config = dict(
    head_dim=96,
    intermediate_size=2304,
    norm_place='pre',
    rope_fraction=1.0,
    qk_norm=False,
    attn_scale=0.102,
    parallel_block=False,
    init_std_qkv=0.0197,
    optimizer='muon_variant',
    weight_decay=0.061,
    lr_head=0.00372,
    max_grad_norm=1.0,
    decay_fraction=0.839,
    doc_mask=True,
    max_steps=7849,
)
MLP neurons of a small language model. Each row is named by its layer, matrix (gate and up: input weights) and neuron, and shows model dimensions 128-191. Each number is 50 + 15 x the weight over its row's rms, rounded and kept within 0 to 99. A neuron's up and down rows have the sign that makes its largest values positive.
A block is one neuron, or neurons of one layer that tend to fire together. Before each block is what it responds to, as a language model described it from the Wikipedia text at the highest values.

Name-continuation pieces. Tokens that continue a personal or place name, chiefly the/of after rulers (Alexander the, Constantine I of) plus mid-word pieces of foreign names (Orléans, Deleuze).
L5.gate313:41 28 67 43 35 55 36 33 43 46 28 35 55 28 55 43 66 44 24 50 31 59 61 39 40 31 43 27 60 46 33 45 45 39 63 49 38 46 42 38 53 65 50 70 52 53 36 37 89 56 52 55 52 45 55 51 45 74 52 66 49 35 61 51
L5.up313:71 52 49 59 70 68 53 41 28 23 47 37 66 34 20 59 57 45 67 42 40 25 62 80 43 37 53 32 53 32 70 50 51 75 63 55 45 61 46 68 64 69 37 29 52 58 43 51 39 48 39 81 46 31 55 39 43 56 30 25 44 30 51 63
L5.gate522:53 51 35 23 57 31 39 48 33 47 58 34 48 60 73 56 62 56 42 46 64 70 44 38 40 59 28 55 41 53 28 52 39 45 53 37 50 33 60 50 38 61 32 40 23 17 74 52 53 88 53 48 19 42 71 49 37 29 54 36 21 56 67 47
L5.up522:48 53 34 32 40 62 19 48 33 46 53 67 51 40 59 44 48 43 56 55 63 49 19 64 78 50 17 19 65 55 20 70 42 65 64 61 33 41 81 68 57 31 35 54 33 38 67 37 49 54 58 63 49 71 56 58 33 52 19 60 75 51 39 69
L5.gate928:58 48 46 38 39 48 48 56 57 68 33 40 50 58 45 42 50 77 94 49 30 73 73 40 64 60 54 54 52 37 64 41 35 51 51 42 44 39 50 40 76 43 38 57 49 25 30 47 60 70 74 59 30 45 38 20 64 75 45 50 53 42 40 66
L5.up928:24 60 37 69 57 59 48 48 55 37 57 39 20 49 35 59 44 54 52 41 69 51 65 59 51 26 49 20 66 64 77 40 40 36 70 57 58 43 75 41 53 47 10 69 59 53 63 39 45 60 62 70 45 45 59 32 50 48 34 74 41 44 73 89
L5.gate1225:73 39 43 50 40 40 75 30 55 63 68 70 55 54 56 42 42 57 43 70 68 49 80 68 46 25 47 26 54 44 61 16 72 43 45 33 55 54 43 59 58 21 52 54 74 54 61 45 49 43 47 43 37 77 72 62 08 34 14 55 30 40 42 41
L5.up1225:55 43 57 58 39 48 69 68 22 44 65 53 64 48 57 75 43 34 48 61 71 31 70 50 65 54 31 30 16 62 80 50 38 31 54 33 58 70 54 65 25 44 58 73 72 42 38 70 41 51 80 62 47 61 53 71 32 33 34 65 36 57 41 51
L5.gate1423:56 57 37 57 28 59 33 39 59 41 76 71 88 27 59 38 44 11 56 32 32 57 26 71 42 64 40 17 62 76 50 31 56 54 57 27 64 60 50 50 42 59 53 46 04 32 59 42 77 67 50 36 37 33 65 50 29 56 48 53 21 70 22 43
L5.up1423:55 27 61 77 54 74 77 36 58 58 51 66 36 58 36 42 27 43 58 37 32 81 29 42 85 58 31 45 62 71 23 55 22 44 37 27 24 51 35 30 44 62 69 34 43 40 61 44 43 76 26 44 69 32 42 43 39 29 67 69 72 53 68 46
L5.gate1563:57 49 44 38 13 37 63 46 60 29 23 42 48 56 40 67 59 73 49 46 53 50 65 55 37 55 73 48 64 41 35 54 51 33 45 70 40 67 32 54 38 42 25 80 59 48 51 64 35 57 33 52 44 51 62 87 84 66 44 50 56 74 96 22
L5.up1563:65 43 44 50 58 25 50 56 53 64 43 27 41 40 50 70 51 58 70 59 51 68 36 61 23 49 71 52 19 57 44 32 50 69 68 55 60 43 45 43 51 51 20 62 32 72 74 46 50 84 55 53 35 54 37 60 64 33 55 43 38 63 72 60
L5.gate2064:54 26 67 58 54 52 43 65 79 60 76 57 66 49 49 51 50 63 51 85 61 83 49 31 59 43 50 80 41 51 62 34 69 45 59 37 49 79 59 31 61 61 61 69 38 57 56 47 60 53 49 48 10 48 55 32 57 32 49 46 71 51 55 38
L5.up2064:17 36 31 49 43 59 60 63 52 45 60 35 58 38 63 53 46 53 56 37 98 45 50 48 43 60 67 70 25 45 37 49 36 37 64 44 81 59 48 52 51 65 37 53 52 58 41 44 52 50 39 51 29 86 46 64 86 66 50 64 48 43 94 53
L5.gate2269:61 34 50 41 68 63 32 59 49 50 47 35 65 51 59 36 46 69 26 59 51 69 35 67 53 63 58 48 58 69 39 37 31 58 29 61 67 37 42 44 46 39 28 43 31 64 40 61 70 66 25 49 69 02 48 80 67 42 57 54 59 24 27 54
L5.up2269:85 43 37 72 37 28 74 46 27 38 60 64 75 27 59 48 38 60 58 28 25 74 60 47 45 38 48 53 54 39 68 47 33 45 70 68 37 69 28 54 63 46 47 49 25 26 30 70 24 82 36 44 51 47 65 28 34 54 78 46 53 44 38 42

The word "as". The word as (also As), mostly after role or employment verbs like worked, served, employed, and in "as well as" and "As of/As a result."
L5.gate83:26 72 57 61 79 62 59 21 39 68 40 50 53 77 59 64 46 67 41 63 61 52 67 32 67 77 32 68 54 89 66 43 51 73 41 34 63 59 26 73 35 34 49 39 19 59 53 55 45 52 40 49 76 63 38 69 45 43 50 54 32 57 72 57
L5.up83:54 52 77 35 55 79 51 22 41 55 65 38 54 60 78 28 63 48 72 56 63 68 62 59 50 81 69 41 52 63 46 58 51 56 45 56 52 57 25 76 34 65 45 40 56 74 23 52 86 62 51 52 80 41 72 62 57 50 38 39 52 61 56 59
L5.gate168:61 54 66 33 48 70 49 77 41 53 24 74 43 59 46 31 63 34 46 21 34 68 53 65 63 51 61 40 36 45 65 28 69 68 49 44 83 27 45 58 45 29 72 58 64 39 48 55 61 38 87 61 47 49 33 60 62 51 51 45 54 59 55 25
L5.up168:43 54 28 69 36 54 51 40 53 44 59 36 52 69 45 55 57 39 57 30 52 62 24 57 37 39 50 52 57 35 45 75 34 58 56 44 67 65 68 64 32 54 29 35 53 72 42 70 48 38 59 52 76 47 56 55 69 44 53 43 31 46 13 39
L5.gate818:85 44 76 29 40 42 36 54 54 80 24 26 33 38 69 92 46 37 39 22 41 39 68 28 76 60 49 44 48 65 25 44 68 42 39 61 54 46 76 62 50 63 42 68 34 59 36 12 44 69 49 53 58 53 23 76 53 65 53 70 40 50 26 63
L5.up818:70 40 44 64 52 79 23 46 39 62 46 46 67 59 44 30 26 22 74 35 41 82 22 39 56 69 18 30 48 73 39 36 37 59 26 46 67 72 43 26 47 09 69 70 62 63 49 58 55 33 08 57 43 24 50 76 53 50 27 54 60 47 50 68
L5.gate868:06 63 54 33 54 48 59 35 53 49 29 44 53 47 74 21 65 50 40 20 67 56 31 44 47 54 49 50 48 59 32 37 38 27 56 41 43 31 51 36 34 46 55 21 70 59 12 31 25 73 54 51 17 55 84 22 43 63 38 73 37 47 43 50
L5.up868:15 44 40 77 68 38 77 30 44 71 51 24 69 47 67 37 70 41 26 50 50 52 40 45 78 21 47 63 48 58 37 39 42 57 49 43 59 46 24 38 58 62 49 33 41 63 29 48 36 41 32 63 61 53 76 60 56 70 42 55 41 60 42 69
L5.gate1160:39 80 58 67 42 30 36 38 43 31 46 24 41 57 49 38 48 45 64 33 74 40 61 48 64 61 72 33 63 85 42 08 68 64 62 46 65 47 76 51 42 77 52 23 52 70 50 36 36 38 21 63 63 56 53 28 80 58 23 36 49 58 46 68
L5.up1160:63 60 63 54 29 27 55 44 70 33 46 16 55 38 65 57 29 40 42 16 47 33 73 71 68 78 53 58 56 68 83 66 62 42 52 45 37 79 34 47 40 47 77 60 65 43 51 45 22 61 28 53 21 28 62 60 75 49 30 63 37 43 33 74
L5.gate1959:57 70 45 57 58 45 36 43 39 92 46 46 64 27 56 64 73 68 39 51 52 50 52 52 64 41 79 74 77 44 36 19 55 70 30 49 65 43 43 48 53 42 31 64 47 38 44 36 36 51 57 47 77 56 19 66 35 64 40 41 43 73 64 11
L5.up1959:42 67 33 17 25 23 48 56 47 52 33 41 71 55 35 61 32 56 35 64 67 26 71 38 58 17 41 34 56 51 45 44 37 46 47 85 70 65 58 44 50 11 58 69 29 19 27 47 29 45 47 55 51 42 73 61 58 59 42 44 48 30 42 62
L5.gate1972:39 68 58 48 66 70 47 29 40 43 55 52 56 76 54 41 57 12 47 49 39 46 56 49 41 37 47 29 63 44 66 35 82 31 36 82 62 17 50 45 58 23 58 48 52 49 60 53 55 62 63 40 38 72 33 37 54 66 48 44 44 69 50 58
L5.up1972:34 58 44 25 76 59 44 21 48 56 32 56 76 63 63 39 34 34 58 78 48 53 22 52 18 40 39 56 52 50 42 63 47 35 28 44 68 35 54 52 53 44 34 53 58 53 63 36 35 43 31 45 75 65 54 34 46 48 49 30 44 44 68 43
L5.gate2057:51 62 40 69 40 53 52 39 31 76 62 31 42 42 66 42 44 57 56 42 67 32 36 62 55 48 66 54 58 63 55 31 77 59 40 62 82 41 49 52 19 73 56 55 60 63 39 69 62 43 53 60 35 77 50 41 53 68 65 76 26 38 43 37
L5.up2057:42 51 73 39 44 47 49 67 43 50 50 63 42 62 51 40 51 42 51 48 56 34 56 43 62 68 37 32 45 52 44 36 40 51 48 38 62 41 50 50 33 53 66 63 35 50 45 58 37 58 49 77 25 51 81 64 23 46 38 68 50 78 44 72

Role noun before a name. Final token of a role or title noun used directly before a person's name, such as record producer, keyboardist, head coach, art historian.
L5.gate290:36 75 61 47 39 53 57 55 46 38 50 44 40 65 56 27 29 46 50 29 46 65 66 49 71 30 63 84 35 73 64 25 42 42 16 71 49 33 48 65 25 69 32 38 41 64 67 33 65 09 60 69 42 48 71 52 29 58 49 41 48 68 47 78
L5.up290:47 47 66 76 45 39 25 57 50 47 59 54 47 63 42 49 53 40 71 53 70 38 54 36 28 66 54 40 56 35 57 83 42 71 51 57 48 34 73 48 30 64 57 28 52 42 38 66 84 60 54 56 47 52 27 89 42 21 17 42 46 54 65 43
L5.gate336:80 81 86 70 40 53 52 47 60 29 94 54 53 45 50 55 48 18 45 52 71 48 37 36 49 71 49 64 25 50 53 37 51 58 23 76 40 42 34 76 39 44 68 35 58 28 53 91 39 25 22 68 54 35 50 31 19 41 38 39 66 53 38 43
L5.up336:50 70 81 46 36 37 67 64 52 36 70 52 40 56 50 52 35 49 47 52 67 73 45 36 48 65 53 59 53 49 57 42 64 59 38 53 53 56 37 47 48 31 63 31 57 59 64 61 35 48 34 89 36 40 40 32 51 37 56 53 44 53 28 27
L5.gate663:54 51 58 43 56 63 46 42 51 69 58 63 63 56 25 51 50 66 66 74 47 46 64 36 53 28 73 17 37 62 75 30 46 46 35 41 47 41 78 71 56 33 69 72 57 53 66 35 46 56 61 60 53 61 39 22 44 44 24 75 58 50 30 51
L5.up663:74 81 64 37 60 71 33 52 42 67 43 62 66 41 57 60 48 19 64 94 71 58 76 40 58 37 65 34 65 60 36 56 66 55 23 52 44 43 30 31 66 34 70 52 43 60 74 53 67 25 58 62 55 47 68 45 42 36 50 29 69 32 14 65
L5.gate957:53 61 50 58 67 46 47 74 49 48 49 21 49 49 36 61 39 57 64 48 80 48 76 25 80 36 67 45 26 84 79 57 28 26 52 62 48 20 43 71 48 63 36 43 26 37 59 60 48 34 28 57 48 49 67 61 84 53 66 74 89 49 36 34
L5.up957:49 46 30 35 37 33 58 32 50 38 52 85 52 31 25 46 48 54 74 60 79 73 49 19 60 53 65 53 37 46 52 54 33 55 45 53 36 60 60 53 37 75 47 75 31 72 71 43 64 47 70 50 50 56 29 76 44 40 41 22 32 61 51 41
L5.gate1394:70 78 88 41 36 31 57 49 54 42 79 68 58 80 37 68 30 20 40 66 42 61 62 33 47 35 64 68 68 60 56 53 32 34 33 44 63 14 28 61 39 52 55 55 60 39 58 84 37 26 39 55 37 40 30 57 28 44 42 56 62 58 80 41
L5.up1394:48 48 58 59 44 23 57 40 57 34 49 54 70 58 38 56 29 42 42 65 59 61 55 43 57 22 45 46 46 49 76 48 41 53 33 36 40 43 39 64 31 84 41 54 63 37 58 46 75 20 69 76 60 48 25 71 45 44 49 65 71 50 56 60
L5.gate1669:57 43 44 83 44 52 27 44 77 73 51 54 26 74 21 45 72 67 28 54 62 39 51 24 74 16 55 56 40 55 28 39 58 46 55 41 60 72 67 61 38 44 31 47 40 36 54 78 53 09 78 27 44 33 50 55 50 29 38 62 41 42 44 35
L5.up1669:71 50 47 52 37 45 40 60 53 38 56 54 49 42 44 69 42 55 41 51 35 55 32 52 78 47 62 55 35 71 48 59 40 36 69 51 60 43 40 59 32 69 39 22 37 53 72 55 36 40 62 57 41 41 48 64 53 58 72 41 36 47 26 58
L5.gate1737:64 38 53 71 41 42 70 09 42 35 68 58 32 91 50 62 33 36 59 46 57 53 50 60 35 48 51 47 50 39 65 29 52 41 22 66 39 38 52 48 41 30 49 46 55 54 38 64 44 47 21 54 45 50 33 49 41 20 63 36 66 73 65 20
L5.up1737:41 72 38 71 64 19 51 33 64 46 53 49 51 50 53 69 41 30 47 55 44 57 62 37 35 44 33 64 13 54 27 56 37 84 19 54 52 73 52 63 11 45 67 35 26 60 29 59 46 40 44 45 64 22 61 33 69 29 77 38 70 69 47 54
L5.gate2243:60 77 56 51 31 46 39 38 46 60 69 46 40 43 74 18 54 36 34 58 39 65 52 50 46 41 57 53 41 39 46 34 42 59 51 52 53 39 50 59 26 51 43 34 66 38 55 53 43 31 87 52 71 45 41 94 60 57 48 40 58 49 47 45
L5.up2243:89 65 48 76 26 40 24 35 63 53 49 54 61 53 61 37 50 36 48 61 61 42 45 45 73 61 45 59 56 53 83 53 70 72 48 50 68 39 50 71 84 45 55 54 78 45 55 67 48 52 54 72 33 40 35 54 13 41 44 89 32 33 40 62

Word piece after an initial letter. Second piece of a word split after a lone first letter, usually L, D, S or N, as in L'Armistice, Las, latitude, dioxide.
L3.gate273:63 60 40 37 59 49 41 35 35 73 39 47 48 34 65 41 71 45 37 57 41 44 44 73 57 56 26 72 30 77 47 48 53 27 43 29 60 30 76 40 68 58 31 40 58 64 41 50 85 63 33 43 77 35 63 27 34 58 41 58 37 25 54 22
L3.up273:55 60 52 83 57 39 60 44 51 60 56 26 18 29 55 67 33 54 50 69 74 52 21 48 30 34 39 63 64 57 55 58 51 71 34 47 71 29 59 45 47 29 70 52 27 54 81 29 51 51 69 80 31 26 66 62 62 32 16 38 57 33 68 61
L3.gate543:39 22 49 55 78 45 25 60 42 45 43 44 60 67 46 84 45 45 56 70 41 84 74 38 46 40 40 55 45 60 38 36 56 38 57 45 66 15 64 30 57 25 25 50 35 52 65 43 49 67 49 42 55 24 66 55 64 67 28 66 25 52 38 57
L3.up543:50 41 53 38 49 54 55 44 71 31 68 48 40 53 44 47 44 36 45 60 53 57 64 71 46 41 34 60 72 26 57 39 67 22 42 63 63 63 74 43 59 39 56 34 82 37 65 46 27 62 38 48 31 61 63 35 51 44 47 26 64 39 62 36
L3.gate1352:40 16 60 67 37 51 42 60 42 36 46 64 43 74 42 65 30 65 52 49 43 61 58 59 29 35 51 22 56 33 30 62 55 69 60 44 45 33 79 66 49 32 80 64 30 62 69 49 48 84 50 36 28 63 55 39 54 48 52 61 72 42 32 31
L3.up1352:43 58 76 16 50 55 37 52 58 26 59 45 41 41 65 46 63 46 52 42 39 73 56 65 49 42 59 53 56 34 50 44 50 48 54 43 32 27 55 54 41 42 69 52 50 79 36 38 41 21 34 59 36 52 54 56 36 33 47 44 33 44 32 23
L3.gate1472:42 74 48 74 54 41 49 64 59 40 63 66 57 47 56 42 44 24 37 43 55 63 31 17 44 36 76 71 77 52 52 55 61 18 80 40 27 57 33 56 52 49 73 43 69 28 43 68 56 46 53 28 60 50 38 38 48 42 40 42 52 54 48 75
L3.up1472:72 24 77 31 55 31 37 58 45 50 44 64 88 32 58 68 77 47 60 50 39 51 37 54 36 54 69 68 60 12 69 55 33 21 42 89 51 60 55 55 59 29 51 42 48 47 25 34 58 55 42 46 45 30 62 65 54 38 50 66 46 49 41 35
L3.gate1999:10 56 60 47 79 32 25 46 35 32 47 56 53 43 48 62 45 31 60 48 04 49 56 50 82 45 54 58 47 40 00 56 67 23 10 57 41 44 65 46 50 25 55 34 43 56 13 33 23 56 39 72 54 58 29 48 62 48 44 64 32 55 37 43
L3.up1999:57 13 52 76 65 53 32 49 30 60 62 45 33 57 36 35 41 15 34 38 46 46 52 70 60 42 28 53 62 55 35 61 63 39 35 31 65 60 48 52 42 69 59 66 50 15 71 23 48 75 33 21 40 28 14 59 66 56 51 60 76 63 45 28
L3.gate2255:50 55 46 32 28 38 54 40 53 49 47 52 57 85 54 34 16 81 41 47 46 52 45 56 54 54 36 55 37 46 55 40 50 46 48 37 41 55 29 65 50 30 36 62 47 35 69 32 47 42 67 58 57 24 83 49 53 42 65 62 57 03 66 60
L3.up2255:38 62 53 40 31 74 46 81 52 42 55 56 21 21 57 64 54 60 43 59 48 50 53 56 76 40 52 56 43 34 52 35 46 51 63 43 48 51 37 52 54 21 59 57 81 68 52 68 73 25 44 48 73 63 59 70 46 38 38 67 82 30 51 57
L3.gate2269:41 47 37 38 43 45 37 54 39 45 58 53 90 25 42 59 67 42 57 70 26 77 23 66 54 58 47 56 34 49 29 54 49 23 38 18 68 49 43 47 71 61 55 53 36 24 60 43 16 27 37 43 34 46 39 53 40 53 62 46 41 59 42 29
L3.up2269:29 53 53 78 43 62 43 58 76 52 49 71 43 42 54 21 38 33 35 57 41 35 59 71 69 53 72 32 72 42 40 55 55 47 40 30 52 53 53 44 32 54 55 47 65 58 44 38 56 48 46 61 31 56 63 72 37 84 62 61 68 69 21 33
L3.gate2270:68 57 25 41 88 60 43 40 33 44 29 56 45 86 46 53 53 41 66 44 64 60 68 54 57 36 34 26 54 63 55 29 42 47 50 52 64 55 35 47 56 25 54 45 72 38 21 48 52 53 61 31 69 13 36 35 54 25 46 35 64 32 26 74
L3.up2270:30 48 45 32 63 60 18 92 57 44 31 47 64 63 48 56 64 52 47 61 31 31 51 94 25 48 52 71 62 36 55 34 64 21 30 67 47 50 71 24 40 44 21 66 28 36 52 74 53 28 52 49 58 29 41 60 49 60 49 59 48 48 42 75

Person-noun word endings. Final suffix pieces completing nouns for people, roles or groups, like profession-als, pil-ots, deal-ers, keyboard-ist, peacekeep-ers; also -al in Division-al.
L3.gate287:46 57 55 46 62 31 65 68 59 54 47 48 39 64 36 47 49 38 47 47 58 45 27 54 48 61 31 54 63 48 66 40 51 42 57 58 49 47 43 54 44 38 57 60 42 43 47 36 37 36 51 42 26 37 99 58 74 46 27 43 26 60 61 51
L3.up287:43 36 62 45 78 47 59 34 50 71 42 47 35 24 54 66 51 67 54 38 43 66 59 42 56 49 51 40 35 54 61 18 47 54 65 73 60 61 37 49 33 64 66 52 28 58 73 53 67 49 33 71 42 77 72 31 32 44 49 40 45 30 45 56
L3.gate534:45 45 61 62 67 34 75 61 51 77 51 58 62 49 59 57 18 46 47 54 76 72 38 43 64 28 69 52 33 48 52 41 55 34 27 53 33 21 67 59 47 52 46 18 54 41 80 69 53 20 61 70 36 44 46 72 65 54 55 34 52 35 30 50
L3.up534:48 41 56 53 45 16 57 43 55 53 38 66 47 67 57 32 82 65 37 45 43 50 45 45 56 43 49 61 54 32 69 79 52 63 40 43 43 59 43 33 53 57 48 39 54 64 63 70 28 50 59 58 60 27 78 67 48 38 81 28 59 43 64 62
L3.gate626:36 37 44 42 46 58 54 29 49 44 50 28 41 57 28 64 56 42 51 96 59 70 35 46 29 32 56 50 47 31 56 60 69 42 66 53 72 48 57 65 81 49 61 71 19 64 52 48 49 49 52 46 27 25 84 64 71 23 50 80 48 65 45 42
L3.up626:22 57 28 74 48 62 44 75 53 59 29 49 64 59 54 40 42 48 57 36 61 44 44 56 37 77 99 61 41 51 37 69 52 32 48 53 63 69 52 65 25 40 46 42 49 94 60 34 62 47 67 63 54 58 48 57 67 67 50 55 29 43 59 56
L3.gate977:53 41 50 52 12 39 54 12 60 48 89 70 73 74 52 72 34 38 48 66 67 63 48 47 45 60 42 66 12 54 32 68 58 42 57 64 52 32 59 91 36 76 36 68 24 60 57 42 49 44 34 44 30 41 63 76 49 52 34 32 59 72 40 47
L3.up977:57 58 48 52 49 39 50 37 69 24 69 68 56 51 27 73 59 23 48 39 53 57 64 15 38 51 56 56 32 43 54 52 52 49 20 49 44 19 37 52 28 75 62 58 55 47 58 56 44 43 67 79 56 45 42 78 28 40 64 68 60 81 46 57
L3.gate1132:67 30 59 57 52 23 49 27 51 54 11 83 62 59 60 70 27 54 63 67 36 58 42 71 29 52 53 64 27 39 49 58 63 33 58 35 65 59 56 56 74 47 37 51 33 44 49 30 22 33 49 19 57 30 78 69 46 27 45 57 27 59 49 69
L3.up1132:60 25 64 35 65 38 37 47 61 67 40 51 61 40 57 37 59 15 73 51 48 37 58 74 44 38 43 32 16 52 66 37 47 23 45 43 63 48 63 67 36 35 70 47 70 53 56 25 58 46 65 57 46 48 53 63 39 85 36 48 49 27 32 45
L3.gate2055:34 23 63 61 56 66 76 55 31 52 46 72 52 75 58 58 55 03 53 37 28 47 19 33 52 53 77 63 36 32 31 21 54 44 60 60 62 42 37 61 59 65 51 37 69 81 42 56 64 21 41 50 20 31 78 64 34 52 39 39 22 72 33 58
L3.up2055:63 35 68 56 67 54 50 64 63 63 40 47 50 07 68 29 42 48 53 58 46 68 38 29 45 15 57 55 62 51 57 43 39 49 66 50 51 16 41 26 39 58 20 51 61 62 49 50 54 52 73 84 48 59 66 55 56 64 60 57 55 35 53 70
L3.gate2253:54 40 38 50 21 42 35 31 54 76 48 75 37 55 44 53 63 51 62 51 45 67 33 51 58 72 43 48 31 58 32 64 44 53 48 35 45 64 68 58 25 48 21 77 37 62 46 44 27 18 33 27 54 46 78 34 70 64 44 62 38 69 47 35
L3.up2253:37 25 31 81 67 70 29 31 30 37 64 52 64 68 34 53 41 39 62 51 68 49 47 20 33 26 55 23 29 64 58 67 61 42 37 34 25 41 57 51 36 55 46 65 43 69 51 57 37 35 57 36 62 29 43 54 61 23 84 16 55 52 40 56
L3.gate2286:64 48 52 36 59 36 52 20 34 71 69 50 34 77 52 40 54 61 52 23 39 66 59 44 33 50 70 63 56 53 43 77 45 39 44 54 73 30 44 82 08 54 45 45 70 40 64 40 60 25 55 63 39 56 53 56 63 53 47 44 48 35 41 60
L3.up2286:61 46 46 37 69 42 45 44 60 31 38 38 65 76 55 38 68 65 45 44 24 38 40 35 35 48 46 54 48 48 62 65 49 62 64 34 42 60 48 69 42 78 71 48 42 46 65 63 66 61 60 37 59 58 33 54 26 72 41 39 54 56 17 46

Plural group nouns. Plural or collective noun endings for groups of people or things, often after possessives or in section headings, such as Characters, siblings, trustees.
L2.gate120:53 58 50 45 66 42 69 51 66 36 45 60 51 56 55 67 52 34 54 64 29 38 40 20 63 73 61 66 30 26 66 56 45 70 47 58 44 64 56 26 50 60 31 54 81 73 57 45 49 16 68 58 53 60 63 55 39 33 85 15 33 62 48 57
L2.up120:55 59 47 75 48 39 38 52 51 49 51 50 71 53 57 59 48 59 26 40 23 32 28 62 53 52 66 51 30 55 70 48 17 59 26 46 48 51 71 37 54 60 40 77 42 54 57 30 62 67 55 74 51 55 47 55 53 49 48 27 16 69 34 80

Mid-word name fragments. Short subword pieces inside proper names and rare or foreign words, e.g. Bol-s-heviks, Nar-ra-gansett, er-rat-ic, van G-ogh.
L2.gate1604:41 48 52 22 65 44 73 35 57 18 61 48 77 55 40 22 73 55 30 42 46 39 46 58 62 38 85 44 66 50 26 54 56 48 56 54 52 63 39 32 24 14 35 39 44 45 70 45 55 75 54 56 50 64 47 70 53 53 54 39 58 48 26 49
L2.up1604:61 46 74 57 54 50 69 15 42 62 43 35 58 53 33 62 68 42 62 42 77 45 52 42 78 46 54 55 58 49 22 47 54 79 58 46 23 29 08 57 54 57 55 27 71 52 38 53 38 71 59 41 70 34 59 50 49 43 56 52 72 44 46 47

Clause-linking "as" after comma. The word "as" (also since, so, meaning, due, followed) opening a linking clause after a comma, e.g. ", as well as", ", as no further".
L3.gate75:62 49 71 39 34 61 71 79 66 63 29 67 39 49 58 30 30 36 58 58 10 56 74 40 23 50 50 52 51 64 37 35 26 20 24 76 67 46 75 62 71 86 28 42 84 60 51 53 50 33 63 51 48 52 50 48 58 27 25 43 64 38 63 25
L3.up75:59 76 44 33 30 67 75 35 45 53 47 33 52 62 68 49 41 62 80 35 65 62 49 53 41 40 46 41 19 42 52 37 41 57 45 50 32 38 73 46 34 36 39 65 71 49 31 63 62 49 76 59 57 62 29 74 37 44 41 41 42 52 64 51
L3.gate130:42 30 35 33 51 59 43 46 51 42 15 67 43 56 69 49 61 50 57 33 79 67 62 42 45 61 71 25 54 47 46 48 27 58 51 46 64 68 26 45 23 70 50 65 46 57 73 50 57 71 38 60 34 31 48 63 27 26 48 57 50 63 66 53
L3.up130:56 29 33 46 26 59 33 52 28 32 52 54 64 45 48 54 69 79 46 51 74 72 32 46 40 31 36 21 61 23 44 56 55 54 31 48 13 32 42 49 40 66 30 37 63 61 69 56 68 47 39 63 59 58 68 49 48 26 42 60 64 53 46 54
L3.gate170:54 80 48 53 54 63 44 49 54 62 12 59 43 20 62 53 47 57 53 63 37 32 40 47 34 66 40 44 30 62 25 60 44 50 61 32 43 31 17 38 55 52 44 77 46 60 45 36 47 65 34 53 50 57 33 36 20 42 63 43 67 60 43 49
L3.up170:56 86 51 47 75 34 47 33 51 70 38 49 48 48 56 39 41 50 60 42 58 77 34 27 38 60 58 54 53 65 48 71 47 50 59 84 65 65 45 67 39 48 62 60 67 42 46 49 55 53 77 56 50 60 45 38 47 75 78 50 24 44 33 45
L3.gate191:59 38 78 47 66 52 64 28 66 62 40 48 59 67 66 37 58 36 50 49 61 43 25 61 43 46 56 43 45 48 24 63 55 25 56 56 50 65 54 65 78 39 54 50 32 44 32 61 49 47 37 64 64 71 17 38 43 56 49 86 75 43 71 54
L3.up191:25 24 41 39 79 51 59 53 39 49 52 49 59 53 70 43 66 58 35 30 65 38 62 46 60 43 28 44 58 57 29 54 46 25 42 19 30 47 56 29 58 31 49 50 36 49 60 36 62 36 78 44 44 50 78 45 45 47 28 49 48 22 34 75
L3.gate582:60 55 38 63 52 42 31 55 38 58 45 55 39 64 42 42 52 49 64 60 38 19 70 66 40 50 43 27 62 41 44 72 49 47 34 64 60 44 64 60 40 57 44 72 51 26 54 23 32 41 39 56 36 44 31 62 58 33 23 30 58 88 37 75
L3.up582:69 44 60 58 51 51 37 56 42 27 50 38 55 67 64 59 33 52 55 51 41 49 50 36 44 86 50 42 47 32 35 55 56 50 41 56 55 53 49 53 46 53 52 39 47 47 65 38 37 68 43 70 66 38 36 44 56 58 33 62 73 57 52 91
L3.gate1200:30 48 55 51 39 67 25 65 41 31 51 70 58 23 50 51 69 52 48 58 30 33 51 72 13 61 57 61 87 50 47 69 36 47 44 19 58 40 53 36 42 48 31 67 47 64 37 69 37 74 48 49 83 56 29 25 27 25 51 51 53 67 37 64
L3.up1200:49 72 74 56 44 59 34 69 86 58 62 38 51 40 36 68 44 70 22 77 59 26 34 68 29 40 30 71 69 82 45 60 24 36 40 51 81 35 39 25 50 51 40 51 29 43 48 46 44 56 38 12 78 58 44 24 44 62 29 63 53 50 79 53
L3.gate1246:74 73 82 29 65 49 35 54 53 49 60 70 53 73 40 52 56 30 31 49 39 64 24 48 14 57 58 49 36 62 37 30 54 66 55 51 57 41 35 74 69 37 41 45 65 67 50 54 60 63 33 81 46 51 45 47 49 70 63 57 67 54 53 53
L3.up1246:46 66 60 16 04 64 37 28 41 47 34 63 56 64 58 19 59 57 48 37 20 38 63 42 36 53 28 73 53 50 47 62 43 70 66 63 41 29 61 41 21 52 56 48 63 62 63 30 25 53 49 62 69 33 47 59 34 54 52 73 64 45 62 54
L3.gate1659:44 37 54 63 72 86 50 66 52 73 50 46 51 62 83 38 42 63 59 46 52 22 75 68 17 50 60 52 70 49 43 17 42 37 52 51 32 53 49 44 57 37 34 48 24 59 75 38 55 41 47 32 49 60 60 78 19 53 24 43 51 40 69 27
L3.up1659:48 29 62 36 44 51 51 57 56 61 50 60 59 48 69 33 62 57 35 38 37 43 30 43 63 57 41 37 36 50 54 38 46 47 71 40 95 54 65 52 50 41 42 56 43 48 46 59 52 56 48 66 57 49 59 58 76 42 27 61 49 49 78 70

Role "as" after serve verbs. Mainly "as" after served, serving, worked, acted, employed, introducing a role or office, e.g. served as Bishop, worked as a merchant.
L2.gate583:32 48 62 60 48 48 52 61 47 63 62 49 60 48 42 52 46 56 48 48 26 72 27 57 46 55 77 13 33 59 42 41 43 28 37 44 27 78 47 59 62 35 60 34 58 57 17 60 64 48 43 68 44 41 52 57 32 60 20 59 44 30 14 65
L2.up583:08 34 40 49 15 40 61 21 39 35 20 50 47 42 46 55 46 30 35 22 66 56 43 73 74 44 58 43 45 71 40 23 35 58 52 27 78 40 23 35 45 44 66 33 46 23 29 58 59 49 28 63 56 48 40 26 63 56 24 54 63 24 55 51